From a checkpoint of a small transformer trained on Wikipedia: 60.8M parameters, RMSNorm before each block.
MLP neurons of a small language model. Each row is named by its layer, matrix (gate and up: input weights) and neuron, and shows model dimensions 464-559. Each number is 500 + 50 x the weight over its row's rms, rounded and kept within 0 to 999. Numbers have three digits each. A neuron's up and down rows have the sign that makes its largest values positive.
After each neuron's rows, "fires after" lists the tokens most often just before its 100 highest values on Wikipedia text that the model never trained on.

L4.gate346:621459447437563466522582482512471511550427565480486521578558477456507494430530431558514535476449480539449500556467463547546469513581524596441486507480440515523412445482449531487583601549488473524559557664445505508403461488499491492464453436500512484497484463441541506447586553524491406490
L4.up346:472395504411468429533571500446527529549523452469491554513466466478528561488543411513433468487474454452462499471502503481464456509485543541500498484556488441440527525500454583395518544508504505435455468525462482558608419499436530552493564387458496470588553422504528518475535543521494527583
fires after: " |", " Al", " Saint", " Char"

L4.gate1820:506539435483492475471442452472482426504500500613484526550451475431516479467404510479529512463490382459461513442542408468515429582505502455457509519516477433507500478412443556567503434486445506507442602543576589497506561551521483581485525565520434440561520473466450402567628465520506446477
L4.up1820:438493508522470486522622525574495438498487456452559495551445470514441604545450572437448492517534429515457491446506634467533563470489427520545556522446520481525437481477484503523504477428386447555553546498526496426477466555549532479555421440484466494428553491410625491515510441452472523483
fires after: " The", " the", " this", " This", "The"

L4.gate1775:418417616568490537420541492579486582483564534574487491526549459496522509508495543491476468461502429550544479525423495524557551496431444522484478504538564573514472484530408402456514534516440453423484449548485541418470510466519472497487428449523489418482476590531602477457502487611487460504
L4.up1775:520537533433442546488501601561390523514514551528446466562529518398548541520472511551460485446494574409544483514465511429557488536508509555454479529462442467623479461372469558483555570518433554531423598523546526572529557502385531437485509414536548526497485496478429529497518473455530497477
fires after: "\n", "-", " (", " Albums"

L4.gate151:436443407449537468494475533512479466520447535567541543507514504528446358484458475511443516509493463522491443438451421462508527508579422474510471439543530506527341474506475507505485464485487550482476520473475559478486419462525451540483441492387466457507445548408516444524497553460529385552
L4.up151:492468537474553426568471450504547458567489466422460516489484491554572498496436440472424553522536434554448474525605481505479480539600425477545576505551479443518492408548553446503474503502480488548565458546523499551499432507500548435423454411501457525571542460435552495474455462547462481518
fires after: " |", "|"

L4.gate1129:506542539527480488468402452499410471493508559421507518528551513484480442521498534468533466422499385528579544524440521431451412498458527436544511466604410558549495448494459528540415523610492678415547460491562424503484472497498449511466547503466463526424574575492501520530589588454510572520
L4.up1129:552560549442481541491578483483539532527503523548511571496461492455533502530521537469499463493647476529596399553504513425459556471494620512417529526522460435473552512619482511485480432490496480510367529496472535543499565523580548563493459463564519533560468456468443527512505448512589565428
fires after: "\n", " the", "|"

L4.gate138:491410490482536469339554496509544531521513565527548500451458609496585502534464513605491417451563441546492465529556475419511487479527539497455520460508553517482472457493473403565423516529544507513467489466515482469464425587501502532457488489378492473501549526550463533534517530516474529511
L4.up138:478510515481562478435463500469507515464522541448492555545484550606496526461552590547554466514510477530455527475573494475513413495589445403481474397558460561480417526521443482582481573578444466493551502539398585532512476440468395554474558375434540465579527503527520495519601503500452463480
fires after: " in", " of", " 2018", " •", "-H", " North"

L4.gate743:506419553538417589462528500535583455494503475543528504475550486541518433396539474503424508564415449487570484509501493456411505569495464504441510435468389522520510573470592518468514468510483424496460409504577574485554482602532441581445450459453453595542606396510473567584590441568463565498
L4.up743:454516449448476578541453444519432442397517548456514650484557482410447556497578524512483554532574482505515564476579559532456541554527461446536512456561415505421464517530555489440406498517455490512448500554487554489563477458433445483567409498472532509451569426463463585442486480461487509500
fires after: " a", " the", " 0", " 21", " is", " an"

L4.gate2046:528501477465516435557490509510579517527535489539509603476437462505609550514539510612511531419521451518449437423534481541533368490498509569462494520473458464540465484466457423500562569496623453576422491558463607524543558535509553473524442534568425427410487493450499555524522495569590425520
L4.up2046:533499451529434611490523436512529484614471531425578528481547476506580488529496532524472515535502427507472464568460541497502425578407509434467480420396500479547497542462525531539534503461576445526507481485520495500544513426428557562519402464543492556457509489481435540484476429469541436437
fires after: " for", " a", " the", " Rough", " over"

L4.gate1333:432557450443529498466444463585438535529453516527475534534498532536438540455568561520433457449481520498581472512416535448539450463576411485570376527459563515421503494393530506498467469475528494433407445489540430528496563475505545546477558455370561463466515509452463520442529470492528511531
L4.up1333:556457538421520535612535505559492534459509483492532542477536503609462391553433590544434494477540567520391577527502495486418538442570520506498452489425555484526481477463517524541574500502477427458497454491595474494559628460494446474433546465467492509416558462517449514487484383500542452523
fires after: " the", " -", " in", " The"

L4.gate612:614563493575485491488498486467491500460447474510478519538543483518558512466484451484432479569481473475559486467541501482502412407473485560434505439474470509446434434541541523569436486517403452365507604559480448503490461402517498579561530565520520561399492495534568419466567520501508458495
L4.up612:511538438454577508548513522554437518495415448519480602412515452465544393435428508563495462573528442581583532517463541428509504459433542496478453449564481468494513510587457463519504626518430406465584534504555466574512541537476502436559563511557419616478494507581471446476581519514407479491
fires after: "\n", " (born"

L4.gate536:372448519555571528484481532499423493496505564586494540610448423462488518445542474540481491522451471495533544588432380525549411462530605459498510479483507564471584471550514450450524453506433494504575423478538402553503550458442435537499502504574486460530528517548501489587509463533477501483
L4.up536:483458543552494533509409492557561550462527587468535557499534459523495526553529508417460501466497453479559504438554569479472502443386449512593501495493497522462500374600534493434496402511480543484537515557457429500451573510500470486533470470539424487545405486518442456481547566525503461451
fires after: "\n", "-", " |"

L4.gate282:429519628424517476461478547446536502474504495640475465519482476452494547506419477485554534485558497413441539480482566468549576611556519526550519511538490466562555560625451537500519586392541467560475417509493632481375545464508513446438507476493567489524573528658484488501523415554427421391
L4.up282:578451537484537485431530517459530506460504488444415570551480466509500603488489550467476527525451473575553471530544375436508488536536460533541429472551555582480475527477439516636468561514557519573526428485466465472529480571489446514527435513538550437474486498472439489569505521546541462529
fires after: " the"

L4.gate201:490609475512558566495449488525448432539449613483472480526594571589488479576550429557409435527435568403519543590621413426504477515485481563451507411524447583592508582522562627549484593518562510470473567445560472448590502531476524502484626469428451535555493485551540586502441434488420527444
L4.up201:464489471523532540423605521515422493552499552571576463460423534521517495572425563562458445413549374529526518465492444403562468564470523513505485544496522492529479494468462422556446635539514472459616540577522435538453499464497486493618475465477483556504528443515491484480438500613452459536
fires after: " (born", " –", " on"

L4.gate131:560344478465546570481481415428523451540441462489503553560561497508490541481524554574456442519515482509486519518479475498547494460473556527529600548506409590451451388380540553499492573482617540441475487504521517513505440547435546344569473413445528473479594531487471428520545528407490505570
L4.up131:492408476478512482474579477515442505469502467597508503440539550435530458450481569491482459471541466500610501517574430482411423533574554620517459464426487612496562484481596526530450483531498478531469485423522550434526453468576553436591504503401532625517470536425477379556496510517515505412
fires after: "\n", " was"

L4.gate431:473466454475560692484501501498496432511493492476465511601540548435506462428502489580442457484418592443511476500505519514489553504551544518497506486450493485597488568539552477510503574552538452494466619473515560512493537473520580515485481552465577448496597561509526472478461582508560481446
L4.up431:549546508415510531573554512463525494564464529412406429530457576481564562519623439541530492438535431403499584550508449590424519463475494525482630536531491540465644475500439473530422471488520497520454560526505545544520551540524514521462529473482580511560411453479551487531567525419451458516
fires after: " on", "On", " On"

L4.gate1955:518490468442492539588477471484491515464466552468480479438506495496517553468473484532557544506413554544540516586492537505578532397501568414520476495467565511608570500515497480473525536437521510482484508435594483464451524509538549525578537432564388424451483532502526462562487530497464465537
L4.up1955:498505591481483454490389570452477502536541427611510603593506565485539519484540477495493492573517470529372518466528468499522522519445489556459471412513505503474411454375454579473484495556461479475456601488457576413490465444488452492452481442481515443528534497569483506506450536492481598507
fires after: "\n", " ==", "==="

L4.gate1799:585496413562493538466602531487470451450499484580558548555512465517437490482453478475524533457618513442535544552506455575570443500564452482544570462445514391499525451480539530529485492665526532483543514421437593515509461417471499415445427457533498548495498450556465493519577456401480408469
L4.up1799:510396429562458536426521484440439470477540437468459430571506527538503423486442550534454574473455505509531447595434530534453500538491433495513440457538405490501501508500433469501552518523485446385544545480554470501530473533412497523563484564463472557515483522512502407520524344576491511457
fires after: " |", " ", " of"

L4.gate1886:510540489490480574459457476355457497482522560453395605537470612554536501467542479506519527476507492494445482538597529529471509541543550471466438450485533430525473565514521557488465466551477461505525528528480537524553467577497478445422449536495529564482489409479401483487483541541467565436
L4.up1886:497459544499524487404537509405547435573467567434485583556494440557435397517455547499610525457562500524471531438559547481512481434597552565528506539530578499578468580498568426550578528546485524400467582468489519475534378622476399441508537496450549541570524473488455503572512467390535507400
fires after: " of", " the", " Albums"

L4.gate1919:409559517539444543424462502473521572469545528444483584493501448529522492490491526540539415581507437460474546491468509454501522453475400530390470506485580529486426507454482404424479474576449502571455496574528471468441502580520466438514404490467508488546402608522521402541532524558477527432
L4.up1919:511544470514469501531499466451483519450520524478488462434497513390474491467612593451502536510483529423505433482566417456452490428502496605473413441597556435511495432506443518569475557561443466631540391553410401514422548448480498534529480543479533461513518511507451434537511525596482518451
fires after: " t", " T", " Che", " P", " p", " d"

L4.gate2258:572457495537509497460522554486513465458447445402538447465485534538499562466461533463576545542548570554568393520428402380458441386461507514537446599506567546609518428464492409492542499473417486533551482525428417501534468478475453427535499465568528519397496528575563607533579566490566471612
L4.up2258:517478513599434488560472519486545590504457529560480539393515397488513395495507564495501490374471389493515479400488507506591575580529440502563450469603441597539519502550442433492500498539465546577498514484505490546538486525549516531483540461433553470601479505580428547541506516514570458549
fires after: " |", " mm", " a"

L4.gate1810:560535570440553433403489529428474518468476389430461528516514475502509473536571526609483503487514486539510479480522531471481503454523489586497555558524519427468442539389532453479421508412497501522406536525462577486558444536492463529532447472440494538485564492593528560596513540436586438534
L4.up1810:573437475574554521474517481441559548481577527520573459494506454440480514479449501522475592459572389567437554390386409427478564524619377532574429455478458439481458555582474495505513512507475519531567536453473517556534575491447593448471517431479432439462516490534490580469508485507505444476
fires after: " the", "|", "The", "==="

L4.gate974:488484457587463468526540556502571451429500436506568530457443451514511487478550435543510413520488486519496438437481516515457636496552500507521532487454518523352453514502442552537433479491526463497513537484497457520469527467545550477525526490518499546436565501512480525489440415528493503491
L4.up974:493539523482529521518471525537480495509450468487499445512533497540440490517442560500510479466413548559534494577379577478497466507485551490558510507532436454472461533509513499542518533469504519444515499522531465552419534454388447512577505499508421533579525508553537514457480460569491507385
fires after: " the", " most", " The"

L4.gate1582:488548512533532507512557512581557556520655557542549546546532504534432518488460498453478521476520475450498507501564450468524458514503498490531513447604463424524464469510516500396350485492513498459457512508521500457435527475514501519573446475497497417443542575574514476498526438428570466484
L4.up1582:545446508559430505554647488567506424535521521526559514494512509405526469508500550451610418472557478580592469426586539582470422441453507557542539504533519514556478400511519452501516441505464515515420464456480437562524480484449507595492586493532485423547493567527391488447504465479543485454
fires after: " a", " an", " A", " un"

L4.gate1146:543512487479489444503545499456591547536585465471535600481485499535589470489479493491503506462458578518461500502540408498454475593427457479452422633578474490484460472480543481542490515476598447533495525543493522525420545531498522458517443465560469454519577481480425505409578545517507436483
L4.up1146:582471417456385513525508533449480475536542423543477482461521556497617526501463455509409428493538523373507597564482511514504571502556420478488478493488564431476571500521500553481504560545564447461384453531525583486562447568466533446497552524508497471512487543564380547431514529582462500490
fires after: " a", " an"

L4.gate955:519457478446480568415464559548493420418514481512472492474422442496589481459495540487513382532461517524368497442461468441472454460485489431494478433510420529450495565550425538573547500593490521422479541473477441486586518575513479479542445464470447485493449544542490369595515532453488613427
L4.up955:485634512468524503436476476466519506607450510496520540534499516428476471563525523512489552478517520486549509458468456416483542627588460508511428504493420467555561497462410462546524440557564503589586498454487547505535410489533515537522458497498471524479477523530464517540466426504459448559
fires after: " G", " J", " Ch", " K", " Y", " g"

L4.gate278:509508493467547557525535382515457517467458485467456503493525522504443501417537447488446494455512589419565495480470532517509632490483467562525503422477469501459483544547462533516545547469462561540607561473589519560495549508468510445503544488488519454560556437520446566457634471596453542435
L4.up278:496573451508596574535474424461502539556476532563507470484546471614457562451433467552482502484607484501463500526489472466456578425493451526534501501438493476594493458498480502511471604574455584559513542509546451507466520522496528501455420518559559473547515527455461542520474407514389447592
fires after: " the", " his", "'s", "|"

L4.gate466:555584474570507461498486555518561531440406475468487532501485559498493478488544485543430548572523482490459537590477561484500513473482481488542603434482476487499501509532474489472469530443554519581443480545445530500502443407545496417535455486465614505527461480574545503521519459580498455378
L4.up466:417522476507498490495388561569545557504488479523487424499518541493572468464546411553503582491612491550387619449546514497587513490539420482404500500450512525484510447607495464553524527509421458533445461524468481592488458496499444473403518496508509545501533454414541520540489458531535478444
fires after: " and", " &"

L4.gate524:480569460501555517460455541496520453510503483556475487598451518418522438485432524503433537496467472507489564523522479510520504431506519493552492481591406506514462419506455424513471555421495473441497533477470513487456466495503470528526420473440456409519543489443517504462506632499533531495
L4.up524:514503456480432425476427471506558514484470542496457497521503532472542460413498449485486572530543514435494526521405475541519558454487569431543437483591450584484491507515609493508443548509429466526546538496492475437435521542398618472505500508468544498501544582472476534517449581510522534514
fires after: " |", " 0", "\n"

L4.gate1023:487476485494615473506552466539520512548506541482555491532467498451497485531462549582495529422550427493467554465446532502627511480540474539588528476472320483549525508463576440483511504506542558530451558461491496452526536556472524453449449529478525512431449558470527420598637552454526534538
L4.up1023:642553490480402538502464522468558412457502545482569546481626467480470475570567559532583492493532471368483495503490552531455421599558428508547464505429557531562445468478544405511584554469581460465578418518457566450389565460465465489508610458509551443596466489551387457551502475559529413455
fires after: " |", " 5", " 4", " 3", " 7"

L4.gate432:539409479437471483453473516528470490525528544536569502432497517432497405425489473494477408513505418556506575446484568512574524508510529529552389496560534525487480459397393348494535533537480510481473614386540405441496584538408543397473447603496533452513477537458446364534548497624486498485
L4.up432:557462493664513566502458576511417554509410489486442539501560521491500505473508557471455512570447530432501498456541521534428551515399454493492505442592596444514437491527475608505600419555491466506493550510496423625503521488471520460505516442470607525508478452586478527471487494384482493543
fires after: "\n", " |", " Democratic"

L4.gate1244:396465511483577360581433468480491549469498468484513625507448529509407469446556545416553438531538521517476603524542480536455515563475506498531540516498486457540456502479577552488513562445547433470451531569590554466412473448457581526558434520507526541469484452425434450490570489474418434436
L4.up1244:503460479452549424469505485486554523471465588484520524491454497434493475516557564452485493533463536475421552502487507460573493529543458508381495514540527422419546526514483513498515474516512483542508566464467561542510445595433461485501396507508506401543621516471501560478522556489512456411
fires after: " a", " re", " p", " r", " b"

L4.gate1274:449525446520597466495397458566461418480338437510543532471473529473592414486565535519543505460471486472483536501569528445469456515442511479573491507527442464512474549497534459464510464497515502520496451484555515500454492484474457506641462408449545521464603483457518526465453564548485584432
L4.up1274:629416517498540529513531499570566460556530507471474574515485513541441423505490465504490441527525437632544601509505408527475527548545508547507500519589445504467556555521491523472486561546458477468462534542501551478542522537483460513473482499366422483502495450477539515570482461528502589446
fires after: " on", " On", "On", "-", "|", " |"

L4.gate1153:523508465548463517501476546535518591508421549514529519467504617417593558562504482519455521479466503581519522442543510450556429531472539592594520563602401501457473465500485483467464571480633505499489504519512445570551543539498478513422519549425471465534427508480439476541464464442500391494
L4.up1153:549564491507487499581515508496431511470456432515449440428468490445451476504434459531475513425512511441534491484505510410499585509519353532495488461521528508427566547413422493544549436492566457459517474553437447511513468558456450535523530479511502501497485562571405457519547449540616482496
fires after: " Ro", " T", " R", "R", " Re", " J"

L4.gate1519:411461580529453533442461532481513528491557522601487595491552513478435463497489463444482519462448523500562447459468516589528507504461549502578539552519468418506504515530534570463506588483598523437475526486456546542442589510497557519534453524546562491466432439402553504475517493508487561452
L4.up1519:529487576462562463551499420545526538486566391501478607480506497518466454482451560470497476503582466574491517488460536499486597510518558528595493549476513473458556539527532521513420458470498480466527473530548454504538621578510515438563457537502492406482528451516501484531451551449467576654
fires after: "\n"

L4.gate1585:546537517452517500547530487403446475532486449464523574473488485475543517515476583513512590561526476481525519493494557480507580557454557501479431494480465362554386481459475587487475439427501453584512512471566481500557533534429450578497534408562528459515489558560598457509525502631530513445
L4.up1585:456477513527541522525472530518432535482509532529531465542532450502520508621469437533549460403485557444448412468509456485448456508554556494546565404500486485552553551507592478496559508521504509484537508532547450539520501476534481474397586531558545555510570538516532587393522513540523455529
fires after: " the", " an", " a", " his"

L4.gate1262:403447568425499414431483514505526460491512471448433537530433586467546445509541456540537546496479454565499606364518529477548463469462547487473503511477520386569561565495533592574488464458441435499391493533521522475512518522554536584482497415564488529515462503467601398488545526494561534398
L4.up1262:517467540486545572476497481589515479448478541529424479561492494532565498466466446385497510477548555563475500476478523541554467499551493505465506421469535461465506514502551572497403444590493486541508514520520524536514529476441496458609506569461444431467551492575433529548546491440620443454
fires after: " H", "-H", " F", " (H", " A", " h"

L4.gate1184:464494441551491510528448516550377565578495567499517449437543561443460624482540516539508500486442472457551483453504483520469411562468464511444557485564533506425494507414455498485514524525507505531509551491516417577571529541376479467374429446537479528594379477464512454465580452525529527462
L4.up1184:515394556458512453524462466528435459565554486475488528484422534382360520515508551534458504541466508542466611486493573552467504547452531473580477556456524584497401565484486509459546587453527484437556503523369570581472503536530454475546495465529502493531460480509536414503509484519559501423
fires after: "st", " Der", "us", "ag", "rol", "ar"

L4.gate1654:499612542603503554451530474456454537497519495449394415457550410530473526506484492516453560519549542449557509498454501471489563539485470510504400388517455469480493537513379541549511588541510542439498490495589467510508479471473417492554465514593494580526510507631502484489542463539607442416
L4.up1654:510562413467562483532514436529440457521555565480512529409556526496543404556435447528509485551555501593527525534465486402412539516476535534425536531524472391428499552577511540449504417456582541566504476528608495487533469411510465495473397495509460422590561618478476438580491407569504507434
fires after: " T", " P", "|", "K", " B"

L4.gate164:626544418517545602507501481553513487487472477541552524550512531452510435500582474500483511514492528510592519509539459500589504480513569594474432469536486518506502448532525513551477514614533543605484455623492506484565540474460476514436431454433547555521469532457472502512497447562478463517
L4.up164:494537576456641453428580380592565411457487511495432408586467503495545434521498524538470574534409526475510541614517417464508593491441441533518543479404550537460563607438510490545439446461458525556453500580522531595516511460470499510570456455514467447574539441460414441481441505493424462549
fires after: " on", "On", " On", " |"

L4.gate440:473569605467528524497545535386495455404477509511453502520468448528422498591451520538455464453413540471511491519382536521467493620537496502408496535491556427507469576453477496410480506426517512450530448430550466558501675446542416472535560506433504510579565560414623491423527423533573504393
L4.up440:508463551450596487491525479508483520552453505619473523526495552488421530534424501567534594495489502523547567513445533453540495576579485527433504560547461449583512546472496533494575512508516513478553441520500563578519549627586414583597430496469465574564532518540574550483530490533529459355
fires after: " the", " The", "The"

L4.gate350:489600511553469485525471534467540536506544545527499528508522510587462453587530551572456552432510521533512416529429496541489455488427460359391492530516537523443474536480509423545485500439450548491550535526489517540540461475479467489466447562421545588532493640544469428499505508443562438431
L4.up350:503564425423469484517556631410466598415566415456525519527590466502532463595483401526508518477560476503507437423471505465457465497491553465478484625551386444487513482510430624522526466501482492482462565530431491478536405561514486393523474469535525485554494515412438461558419573502489421435
fires after: " A", " a", " an", "A", " O"

L4.gate892:471493415543471556534503562475480445445445550427492617527505554449445499576396430527509438587640471410600402520476521436494506485588424496521505507473516559558498589535394464513562439487509574492509494539478585620427505459514457378480512476537495512493582431500475532523510553553524385540
L4.up892:449480504439517533514383522555538457434468508555521562521511485460575548559525453528500488488473460520547483634485530489627550544534535516510470414431476632475622464500472576489386485458509504483513482577491514578412493457531433464443446577464580447568505489475523504595514461541465416459
fires after: " and", ","

L4.gate1219:497511490442442449496531432536538473498481550455514491535496533499551508488558577516578526605471453529569470454496508559604579451506522426625477442564529475555447582545559444544465489515467462462586509431535517563476522542505466465566395456444493483564554593492469389527535476568416541503
L4.up1219:523466573440526502538551470526438500622506543523502530563576556484404467428339578476529509412515538539494473472418503581423577613558608596480486530431555543519571497508510516492490473497526430520547549536535491470464481527425510500479412548437505473490531504497446529586530484501469551456
fires after: " of", " the", " from", " an"

L4.gate1710:532456520576552547500559496489494481557552552525468566537464420538466470518485486555508552504455536422407504456512405541505475506518444519467487515533522460586434492526405563501501490460575553529544543486480612495518490566501496439454458451536462475494473465533478576474475501487535530516
L4.up1710:484454484535472437462577512534526456513530499513528570488484502567552477585539501521539566494544500469484526486508531565451508462494484504535509479478480474471434450530540499472543563446498436424571447502578592464578457600464423438420502473490487462426550472537487507523497574520379557508
fires after: " in", " the", " of", " a", " his"